MLP neurons of a small language model. Each row is named by its layer, matrix (up: input weights) and neuron, and shows model dimensions 320-383. Each number is 128 + 32 x the weight over its row's rms, rounded and kept within 0 to 255.
After each neuron's rows, "fires on" lists the tokens most often at its 100 highest values on Wikipedia text that the model never trained on; "fires in" lists the words (lower case) most often at its 100 highest values on Wikipedia text that the model never trained on.

L2.up151 [ 74  78 115 139 147 123 102 125 119  62 119 163 159  83 141 165  99 142  89 137 107  94 142 112 165 137 162 161 109 121  76 112 116 115 156 236 173 155  66 106 131 174 131 174 169  91 114 104  64 117 124 103 107 101 106 113 144 132 105  57 128 130 124 129]
fires on: " and", " He", " Lions", " R", " pitcher", " kn"
fires in: "and", "he", "lions", "pitcher"

L2.up962 [ 47 100 129 132  77 137 143  58 179 106 123 115 119 109 131  81 158 127 143 149 139 161 149 153 109 111 117 103 101 132 130  84 149 117 122  95 128 145 156 111 115 143 155 106 196  98 147 134  88 116 112 219  97 146 134 172 137 162 165 156 125 112 140 155]
fires on: " has", " Area"
fires in: "has", "area"

L2.up458 [128 146 202 122 105 163 171 130 134 125 196 140 149 137  65 100 161  82 112 145 201 175 102  90 119 102 103 159 141 115 150 121  97  94 169 108 100 158 104  74 118  81 146 161 178 190 149  87 113 149 155 132 135  94  86 113 139 176 129 111 113  82 143 127]
fires on: " two", " three", " four", " one", " six"
fires in: "two", "three", "four", "one"

L2.up347 [126 141 152 152  77 111 125 151  28 105 143  79 121 114  84 150 173  73 160 144 123 159 102 123  97 188 123 127 186 121  92 142 159 108 111 132  94 144 159 110 113 118 162 125 131  54 149 145 185 158 147  95 132 143 117 196 140 135 124 147  99  76 148  85]
fires on: " million", " local", " different", " programming", " responsible"
fires in: "million", "local", "different", "programming", "regional", "responsible"

L2.up252 [107 129 132 166  89 137 183 108 113 146 110 141 115 118  38 121 166 123 114 163 145 123 104  98 149 101 112  77 139  86 158  75 150 109 123 150  83 204  97 119  70  88 138 163 125 115 133 108 136 143 156 124 150 184  31 163 130 152 144 153 170 109 126  96]
fires on: " three", " These", " two", " Great", " The", " Three"
fires in: "three", "two", "these", "great", "four", "theraphosa"

L2.up1332 [ 94 174 121 144 124 131  99 111 232  88 117 149 160 132 155 139 164 138 176 133  98 115 127 163 144 133 173 107 151 169  89 122 128 118  94 179 110 137  76 101 109 114 147 168 150 165 131 159 101 167 110  80 148 164 161 159  98  94 200 102  76 108 102 105]
fires on: " States", "ia", " Germany", " Japan", " Republic"
fires in: "states", "germany", "japan", "republic", "portugal", "romania"

L2.up1493 [170 133 171  81 154 157 137 133 107 144 159 154 127 155 136 212 121  91  89 121 140 114 100 164 156 157 169 104 137 194  50 145 151 162 144 177 131 149 136 141 124 117 187 164 146  71 146 140  98 122 164 129 141 221 141 129 110 125 120 133  98 126  73 109]
fires on: " teams", " groups", " companies", " programs", " organizations"
fires in: "teams", "groups", "companies", "programs", "organizations"

L4.up270 [117 181 125  98 142 140 184 186 160 194 103 107 151  95 124  98 144 104  77  79 193  44 147 121 151  78 116 135 132 107 123 115 143 197 111 106  59 141 122 128 170  95 118 137 125 100 171 168 188  84  54 135 159 142 110  99 107 144 102 199 179 123 182 111]
fires on: " both", " being", " were", " been", " was"
fires in: "both", "being", "were", "been", "was"

L7.up236 [111 104 112 150 173 193  79 169 147 154 202 130 112 108 142 118 100 113 126 141 124 135 116 134 180 101 134 110 145 164 130 169 170 216  69 108 112 203 135 126 142 154 140 135 130 110 162  74 155  99 109 120 125 171 130 128 114 123 140  75 130 111  92 177]
fires on: " to", " S", " s", " F"
fires in: "to"

L7.up1337 [171 157 142 144 117 115 125 146 141  89  58 153 108 167 100 117  94 126  84 167 148 128 116 118 198 103 114 132 182 131 166 116 105  66 106 117 178  66 101 133 179 104 139 107  88 144 143 185 177 107 150 149 108 141 149 135 105 130 134  51 151 134 134 124]
fires on: " for", " Dis", " of"
fires in: "for", "of", "disabled"

L2.up573 [125  64  80  91 150  77 125  97 117 129 115  85  93  86 133  99 141 147 147 113 156  88  85 121 157 152 139 119 149 120 202 125 151 103 150 169  98 114 121 147 163  80 121  82 143  71 166 150 139  98  64  93 125 109 130 147 122 128 149 149 142  77 120 122]
fires on: "2", " found", " Roth", "und", " paper"
fires in: "2", "found", "rothschild", "paper", "saunders"

L7.up1525 [103 144 157 131 100 150  72 127 122 133 143 132 130  90 145  74 142 127 129 106 195  69 125 141 141 119 147 113 141 125 148 161  64  86 101 147 131 128 120 137 119 114 131 171 136 120 140 100 162  73 110 126 209 192  77 218  91 156  90 112 117 111  99 117]
fires on: " some", " many", " most", " several", " one"
fires in: "some", "many", "most", "several", "one"

L2.up1359 [174  97 161 119 128  86 161 120 108 156 121 123 148 142 208 127 173 193 113 169 114  89 127 122 145 125 128 154 130 134 124 156  70 149 124 134 142 163 145 130 113  93 108 106  98 166 132 103 114  78 152  84 160 116 160 115 114 127 164 129 122 124 129 142]
fires on: " one", "v", " home"
fires in: "one", "home", "ferencváros"

L2.up1478 [135 156 151 138 129 157 106 115  88 139 127 111 135  71 170  97 172  93 107 173 184 124 142  77  95 107 137 155 138 102  85 156 112 124  99 155 116 161 166 113 163  98 107 163 110 125 138 127 108  82 142 104 128  93 124 160 152 145 127 126 234 137  80 138]
fires on: " one", " two", " three", " bond", " object"
fires in: "one", "two", "three", "object"

L4.up925 [141 141 134 119 112 106 136 159 127 152 117  59 129 138 142 148 177 119 159 183 121 116 114 126  81 162 142 145 184 155 131 152 107 111  79 172 126 153  83 133 155 147  93 148 125 172 103 164 206 121 159 135 141  81 149 119 141 188 164 136 179 127 140  80]
fires on: " who", " home", " Justice", " Grand", " She", "He"
fires in: "who", "home", "justice", "he", "grand", "she"

L2.up447 [180  61  66  88 174 139  96 127  90 177 160 131 144 100  83 108 173 128 100 130 157 183 126 142 136 120 138 164 116 142  56  78 137 108 117 139  94 135  83  97 142 144 129 100 148 150 116  98 170 142 115 116  79 134 119 153 100 132 123 108 200 125 106 147]
fires on: " for", " in", "in", " space", " within", " language"
fires in: "for", "in", "space", "within", "language", "centre"

L4.up1256 [100 161  29 196 122 139 145 104 123  73 135 150 143 111 183 134 143 127 130 127 178 116 118 100 179 108 114 104 145 138 201 151  82  67  73 132 169  84 165  83 161 136 141 114 145 118 127 111  98 129 109 144 118 130  58 162 102 134  70  90 115 136 179 108]
fires on: " is", " same", " with", " began"
fires in: "is", "same", "with", "began"

L7.up931 [107 123 198  80 135 155 144 108 100 102 151 118  96 129 116 140 182 182 134 106 124  72 172  98 140 135 176 163 155  91  65 103 123 139 144 112 114 169 154 110 128  98 145 162 116 200 116 140  96 144 182 156 130 144  51 176 106 176 147 125 128 130 126 134]
fires on: " to", " of", " by"
fires in: "to", "of", "by"

L2.up1454 [170  93 159  89 122 112 110 126 115 154 118 139 100  47  93 114 144 121 220 116 177 170 179  96 154 138 160 127  94 125 126 156 104 147 143 115 102 134  83 139  98 132 147  72  92 116 120 116 217 120  75 144 176 210 130 152 150 133 136 105 130 109 117 154]
fires on: " some", " more", " another", " one", " Da", "One"
fires in: "some", "more", "one", "another"

L2.up1390 [111 164 166 165 118 160 130 117 119 185  81  34 122 119 105 126 104 148  95 146 135  89 150 106 159 154 156 117 125  64 141  63 147 192 157 131 153 133 187 178 178 125 165 106 211  99 143 154 153 137  76 137 133 205 142  70 172 100 120 137 126 127  91 134]
fires on: " record", " list", " 400", " Records", " UN", " poll"
fires in: "record", "list", "400", "records"

L2.up957 [ 74  89 138 161 123 110 193 125 131 126 111 102 122 127 151 114 157 136 110 141 129 120 149  73 121 101 131 207 154  99  95  98 104 104 139 169 114 152 128  84  86 133 173 138 145  98 119 116 161 117  82 134 120 165 119  85 133 180 167 187 122 100 143 123]
fires on: " The", " An", " My", " Little"
fires in: "the", "little", "theraphosa"

L2.up754 [176  79 146 103 137 142 117 163  86 115 139 140 139  70 173 158 142 106 119 175 114  75 103 178 147 120 167  97 124 191  92 190 120 138  94 124 192 112 119  71  91  87 106 135  72 137 134 145 105 119 135 116 137 115 128 132 158 131 190 124 183 112  98  62]
fires on: " species", " genus", " club", " album", " company"
fires in: "species", "genus", "club", "album", "company", "group"

L7.up586 [158 179 137  97 146 141  48 119 132 136 155 104 140 158  76 155 167 105 121 164 197 138 130 174 174 169 199 141 159 105 133  50  90 139  75  74 136 112 124 118 156 177 153 126 124 144 171 125 145  99  66 144 118 167 151 151 133 125 175 110  88 108 132 160]
fires on: " to", " and", " by", " is"
fires in: "to", "and", "by", "is"

L2.up575 [149 130 189 114 155 134 143 102 166 122 143 132 119 152 121 195 115  75 139  88  88 126 147 150 161  79 175  79 149 192 149 120 125 110 123 167 192 132 182 149  80 184 148 101  97 105 114 134  82 129  88 186 146 168 113 191 126 104  82 119 112  90 168  87]
fires on: " car", " Canadian", " town", " Town", " Star", " production"
fires in: "town", "canadian", "production", "starr", "connecticut", "car"

L4.up1155 [167 151 133 135 123 101  74 104 121  97 131 151 154 132 107 208 129  78 144 144 193  47 133 161 131 136 120 125 102 139  46 117 117 105 172 118 152 138 187 133  99 205  97 174 102  99 161 138 191  87  99  86 170  84 164 130 125  85 140 137 153 152 116  98]
fires on: " United", " Air", " early", " Clement", " Army", " Mir"
fires in: "united", "air", "early", "army", "clement", "mirza"

L7.up1101 [ 95 161 142 128 165 183 135 133 123 124  95 110 122 107  55 104 123 181  97  79 103 160 155 171 127 136 166 181 117 108 179  80 170 148 168  84 122 133 127  72 144 131 140 109 119 144 120 133 110 146  99 192 100 192  91 115  92 152 133 108 109 128  88 110]
fires on: " to", "r", " the", "s", "'s", "en"
fires in: "to", "starr", "pancrase", "the", "s"

L4.up1230 [120  79  70 149  99 139 110 114 104 116 152 212 163 130 133 131 132 173  92 112  71 153 136 121  74  94 164 137 178 135 130 117  83  90 123 135  91 180 178  71 190 138 142 148 130 173 144 152 113 125  85 194 135 168  57 170  98 146 143 108 136 139 145 128]
fires on: " with", " love", " Ministry", " while", " cons", " has"
fires in: "with", "love", "ministry", "while", "has"

L2.up636 [170 116 120 116 167 112 111 137  97 118 117 108 141  68 136 128 139 153 144 142 120 161 174  91 132 121 116 122  82 162 119 119 120 103 130  90 137 224 137 104  69  76 110 108 126 173 127 151 149 127 153 158 167 164  89  62 104 151 190 128 129 124  75 107]
fires on: " The", "The", " the", " I", " St", " II"
fires in: "the", "i", "ii"

L7.up1196 [121 167 126  95  58 180 102 171 141 141 109 124 105 134 100 126 160 157 106 127 168  99 160 142 212 123 126 155 110 120 133  79 111  95  87 161  87 147 120  66 103  87 187 107 129 190 142 162  91 146  73 124 102 143 114 161 100 118 139 136  62 120  85 153]
fires on: " the", " of", " a"
fires in: "the", "of", "augustus", "a"

L2.up178 [195 110 151 134 102  76 156 118 125  93 107 130 117  97 128 102 114 175 137 140  94 154 196 183 189 101 170 110  83 135  97  92  58  88  97 117 186 162 155 160 119 107 170 167  47 126 103 142 138 131 157 109 138 131 109 145 108 182 126 119  74 127  34 126]
fires on: "000", "00", " construction", " goal", "200"
fires in: "000", "construction", "goal", "technical"